python train.py --rope_fraction=1.0 --tie_embeddings=true --init_std_qkv=0.0255 --beta2=0.99 --weight_decay=0.16 --lr_head=0.00506 --warmup_steps=227 --decay_fraction=1.0 --final_lr_fraction=0.0 --batch_tokens=131072 --dataset="wikipedia_en"
MLP neurons of a small language model. Each row is named by its layer, matrix (up: input weights) and neuron, and shows model dimensions 224-287. Each number is 128 + 32 x the weight over its row's rms, rounded and kept within 0 to 255.
A block is one neuron, or neurons of one layer that tend to fire together. Before each block is what it responds to, as a language model described it from the Wikipedia text at the highest values.

Responds to: Word-beginning fragments
L4.up109 [153 108 125 104 156 128  96  86 162 115 197 143  95 161  82 132 141 150 183 153 142  44  90 164 102  82  91 144 120 140 198 172 164 156 149 153 160 117 160 122 130  80  92 142 131 139 159 172 144 160 184  69 153 146 136 187 115 148 107  87 102 144 106 130]
L4.up823 [131 196  84 142 133  76 109 155  92 161 159 110 141 135 117 134 173 102 135 175 156  61 148 179 110 112 138 164 119 119 141 128 128 182  90 140 155  58 171 129 150  73 119 137 129  70 122 162 154 160 161  91 112 153 147 201 107 122  95 105 156 131 159 155]
L4.up996 [137  63  84 140 150 153 141 195 137 195 145 165 156  95 103 120 167 105 150 161 184 114 125 138  82 142 129 113 152  73 153 112 173 141 186 158 168 114 129 186 104 102 106 115  88 126 132 122 134 114 147 121 183 133 185 134 108 127 113  81 167 113 101  91]
L4.up1225 [115 123 149 107 144  83 117 121 108 194 144 118  71 152 140 130 154 124 137 150  84  44 128 119 133 156 145 159  93 102 114 129 144 209 139 155  98  95 139 138 173 103  95 168 175 104 168 165 170 152 114 110 152 143 137 113  80 126  80  87  91 192 144 152]

Responds to: Word-final subword completions
L14.up117 [137 157 133  75 133  93 114 159 131 141 171  88 138 139 155 116 183 153 158 130 113 161 145 183 160 106  90 113 111 140 152 188 137 109 161 137 112  71 150 174 136  67 168 122 118 138 188 139 137 169 147 106  96  75 146 106 131  92 135 129 127 191 123 136]

Responds to: Ordinal and sequence words
L14.up348 [114  97 132 113 124 126 137 105 171 126 135 130  73 119 109 102  87 123 211 154  96 113 169 130  96 146  91 148 120 163  94 167 186  77 165 209  97  87 187 153 123  99 164 178 132 119 175 175 106 181 174 113  92 125 131 107 126 120 142 133 112 193 115 178]

Responds to: Ordinals and opening quotes
L16.up144 [ 71 170 122 134 142 100 152 111 120 141  72 151 138 113 144 128 116 178 126 108  80  89 161 132 169 152 118 173  94 150 146 158 157 105 155 163  87 141 147 121 178 147 126 169  96 171 161 131 137 171 132 104  99 138  91  99 102 161 129 113  44 114 196 221]
L16.up176 [124 130 131  86 189 126 144 122 168 166 202 122 127  93 116 117 131 148 106 141  91  81 144 171 112 110  95 169 138 119 140 190 189  91 151 148 118  77 178 186 162 100 111 148 100 148 131 121 163 107 214  50 125  73 104 100  86 105 136 106  85 210 136 125]
L16.up250 [143 149 118 165 134 152 169 132 135 110  97  81 102 110 124 110 104 126 122 146 172 101 140 152 144  53 112 133  93  39  88 101  89 105 103 169 126 144 130 149 127 164 164 117 184 144 152 104 150 108 136 167 131 156 175 121  90 104 161 145 103 199 129 114]
L16.up272 [ 83 127 178 117 132  97 130 166 113 176 121 105 151 134 139 168  98 122 141 162  93 106 127 194 213  79 122  86 119 129 123 163 111 125  87 179 176  86 115 152 152 100 116 161 111 136 205 116 135 151 132 179 105 119 115  96 115 141 135  66  99 148 147 154]
L16.up331 [105 113 133 152 135  93 106 154 140 149 119 130 142  90 195 154 173 187 124 154  98 104 180 168 137 114 173  75 100  51 112 148 142 173 112 153 178 116 113 168  91  80 111 159 117 139  59 152 152 112 162 121  89 114 110  77 128 115 138 125 124 100 134 121]
L16.up344 [111  42 115  94 153  65  89  92 182 104  59  76 123 149 126 110  83 108 102  79  82 143 180 120 160 123 117 153 107  64 119 202 157  82  95 138 131  98 169 115 119  76 148 155  96 135 161 212 149 182 163 135 106  84 144  46  85 144  96 126 142 193 169 123]
L16.up382 [131 146 140 128 100 106 119 121 148 159 159 141 133 104  79  40 159 180 168  96 125 109 124 170 107 118 142  87 112  88 125 190 177 165 115 190 193 122  96 149 122 142 189 186 175 111 155 119  98 129 166 128  98 121  56  79 143 131 154 176 164  87 101 130]
L16.up442 [ 84  79 135 103 103 131 104 134 114 106 134  74 120  81 123 100 132 177 144  98 136 146 154 147 100 106 151 128 119 112 160 201 131 119  91 168 159 110 145 148 156 102 151 156 173 137 155 148 140 127 177 128 132 121 158 109  46 144 164  75 137 163 139 136]
L16.up490 [133 177 155  99 107  89 158 154 127 127 127 152 149 119 144  70 124 223 151  91 128 115 148 129 161  72  73 169 117 121 161 105 120 128  80 145  88  81 181 122 117 111 153 167 119 103 137 198 118  83 181 103 124 158 104 142 109 160 126 149 129  90 142 128]
L16.up510 [152  91 128 131  96 114 128 157 100 186  98  99  99 156  74 112 134 134 128 111 227 105 135 101 127 133 156 150 132  77 108 130  98 134 156 125 175  80 133 161 104  95 146 112 179 173 135 117 194 159 137  93 131 133 127 137 110 120 157 177 154  71 140 176]
L16.up576 [155 129 151 113 126 114 157 146 131 147  91  79  95 146 150 158  84 101 162 138 162  92  73 186 168 102 113 124 113 131 181 119 182 108 140 121 126 109 124 151 125  21 158 195 154 139 162 103 180 132 128 102 126 127 171  61 122 123 142  71 116 146 145 182]
L16.up587 [129 112 113 162 144 196  97 155 170 171 118 125 106 164 170 137 138 194 145 122 159  61 175 105 114 120 123 185  76  45 141 118 120 112 117 109 193  88 134 112 122 125 135 129 145 162 148 120 171 177 137  70  91 156 130 130 131 105 137 115 145 124  99 108]
L16.up648 [147 157 104 143  79 135 170 178 141 102 150 156 122 142 194 100 162 162 156 158 176 134 105 177 121  90 112 233 149  70 126  95 169 132  93 164 119  70 152 132 125 127  95 132  69 141 182  91 152  98 123  90 114 144 108 126  74 144 122  95 123 120  88 130]
L16.up869 [118 139 114 107 101 110 139 188 115 126 147 131  81 110 137  27  98 135 100 132  85 114 139 161 116  87 136 147 150 110 169 158 111 120 142 142 107  47 134 139 121  89 143 144 166 146 127 121 184  94 125 139 177  82 110 126 124 102 203  60 127 126 160 179]
L16.up1232 [142 121 146 163 131  90 164 125 128 165 109 112  87 150 127  96 136 119 197 155 160  74 145 159  95 110 138 107 115 116 155 113  76 103 122 172 142 118 154 101 121 110 152 134 220 177 145 120 163 112 168 113 100 135 128  31 117 139 121 111  37 157 147 154]
L16.up1236 [116  92 148 170 126 130 178 192 129 142 132  90  98 100 141  42 128 172 154  57 153 131 138 163 173  79 131 125 100 106 152 148  99 139 146 110 141 118 143 192 142 141 127 120 177 149 119  88 122 170 162 103 142 106  72 106 130  73 193 175  78 155 197 146]

Responds to: Time-unit nouns
L16.up21 [ 81  65 133 208 130 146 121 160 135 156 163 160  76 101 149 150  78 179 188  55 146 120 101 135 185 147 136 126 155 133 130 195  88 104 171 206 170  77 120 119 140 137 124 206 188 128 113  86 135 121 158  91  95 144 153  93 131 136 133 129  90 208 119 149]
L16.up84 [114 125 121 153 189 102 157 164 187  93 150  89  73 133 148  93  76 159  84 203  78  96  98 114 160 210 144  67 166 129 122 198 190 129 119 143 105 119 111 137 167 131 109  84 124 153 148 164 148 130 116  35 160 106 105 147 138 144 178  85 100 127 126 108]
L16.up263 [147 111 154 128 167  60  99 147 144 126 145 135 143 165  69  50  96 123 143  86  91 133 184 203 149 176 135 121 126 164 124 151 175  66 137 140 131  80 132 185 170  82 120 111 125 137 175 140 122 114 132 128 102  80 171 155 153 134 122 172  64 137 143 166]
L16.up311 [130  59 106 166 146  83  89 150  52 129 157 204 129 155 119 118 168 149 157 162 107  70 117 159 133 153 105 165 112 152 147  80 140 118 105 131 146 112 109 178  83  95  97 120 113 149 145 178 122 136 156  72 142  87 182 135 175 132 125  98 101 136 118 170]
L16.up517 [108 122 108 162 177  71 159 110 121 215 196 105  96 120 121 151 108 181 177  96 154 118 147 134 149 112 107 134 184 141 184 169 154 130 166 158 114 100 138 115 118 119 128 140 108 143 145 164  81 162 138 111 101 139  32 120 133 130 193 138 128 126 163 187]
L16.up533 [100 123 136 148 132 121 214 158 123 114 154 100  87 135 152 145  72 139 133 208  79 122 159 216 143  61 129  41 162 136 137 220 154 137 122 179  81 138  67 182 158  78 173  74 157 123 199 184 118  78 165 145 105  78 119  97 107 145 169 111 123 124 182 136]
L16.up676 [139 109  83 120 129 128 138 170 137 119 134 142 153 140  41 103 117 112 127 128  96 185 143 131 220  90 129  62 154 134 152 111 161 133  90 135 141 109 157 135 160 132 134  98 111 152 146 102 139 138 149 189 137 138 106 134  35 156  95 148  96 175 137 108]
L16.up854 [102  91 112 143 134 102 106 178 113 121 175 104 126  98  57 152 118 143 156 193 101 113 135  91 182 146 154  80 130 159  95 199 148 138 153 225 109  95 133 182 176 109  84 108 130 156 159 101 106 166 198 172 142  80  65 121 132 192 134 113 116 182 117 153]
L16.up863 [102 107 115  98 129 121 117 126 108 128 125 116 116  97  97  88 110 147 112 108 111 151 106 139  96 119 192  75 180 176 111 126 125  74 135 160  77  95 127 102 162 139 145 118 100  68 131 146 137 144 106 152 190 127 117 162 142 189 110 117 141  93 130 151]
L16.up975 [129  93 115 144 138  81 116 106 170 134 131  35  78 205 156 108  98 125 142 117 197 125 159 150  95 130 171 178 194  87 145 121 121 130  85 223 135  80 102 101 141 120 104 112 181 116  94 122 132 116 127 180 160  45 118 120 114 143 136  64  63 110 103 158]
L16.up994 [ 73 127 103 131 115 140  97 172 119 208  73 110 139 158  99 103 134 137 131  90 106 121 128 210 133 110 150 165 142 172 141 143 151 124 127 133 137  76 174 157 127  42 139 146 164  84 138 111 120 127 157 163 115  59 104 129 128 114 113 100  80 204 135 145]
L16.up1031 [105 151 109 128 153 129 174 227 105 189 166  98 113 152 116 101  89 139 117 124 194 102 158  99 196 122 149 166 109  88 119 157 123 142 168 121  98  57  89 149 105 129 123 129 136 124 122  68 143 111 169 182 142 110  86 120  88 170 140 146 134 109 101 113]
L16.up1156 [123  98 145 131 116 124 130 193 121  94 140 121 134 137  76 125  88 104 149 133 106  46  96 119 175 176 115 125 119 116 103 202  96 151  91 131 115 100 117 214 131  56 136 121 167 128 206 134 154 155 110 111 151 140  93  99  94 106 136  91 161 126 167 128]
L16.up1173 [ 45  85  99 131 136 142 108 120 133 178 123 173  32 103 136 146 122 130 132  88 111 122 174 186 114 102 122 102 132 113  98 220 145 133  51 170 149 134 167 246 139  80 115 193  84 161 141  98 129 119 148 164 170 110 146 114  53 150 171  96  73 131 137 165]
L16.up1230 [103 112 110 145  90  77 126 167 127 171 152 107 153 107 146 154  87 157 113 141 130 182 108 129 138 119 206  81  70 127 118 131 166 111 126 115 103 102  69 190 157 119 164  44 199 151 111 163 179 114 148 141  80  79 105 153  57  83 163 102  86 135 170 159]
L16.up1267 [149 149 101  63  98  79 118 194 129 131 156 102 115 125 160 160  31 146 164 116 112 110 109 176 167 147 121  78  80 120 151 115 143 155 171 118 142 121 147 126 184 133 171  94 166  84 204 217 105 120 121 112 152 138 136 154 123 156 145 121 108 101 138 166]

Responds to: Time in fixed phrases
L4.up100 [126 125  99  83 141  91 113 193 140 165 118 109  55 117  99 144  96 131 123 128 116 111 140 177 122  96 134 102 132 139 147 137 176 105 149 170 109 134 136 149 112 148 102 128 168 141 148 134 188 124 131  77 176 105  97 172  82 112  97 112 101 171 116 133]
L4.up643 [124 137 172 148 166  93  61 123 130 144 136  46  98 154 147 100  83 137 121 156  79 138 156  84 125 138 160 100 134 133 164 110 143  90 121 115 118 170 141 173 160 148 140 111 159  75  83 165 146 156 131 170  86 130 114 179 154 168 133 100 168 163 209 148]
L4.up650 [ 85 110 104 136 152 148 126 159 119 139 126 144  71 121  80  71 101 135 131 133  85 139 137 155 127 105 130  43 186 162 109  88 141 113 144 148  76 127 116 119 155 153 137  99 108  99  74 147 176 126  87 138  76 132 179 165 104 135 171  70  73 202 164 125]
L4.up682 [172 151 103 133 137 119 173 130  72 160 140  63 179  89 138  61 127 132 139 123 100 153 115 156 152 130 138  30 151 156 153 118 109 162  91 119  91 102 118 206 174 132 124 144  89 141  76 131 164 128 155 132 113  74 135  95  90 126 170 158 109 181 187 148]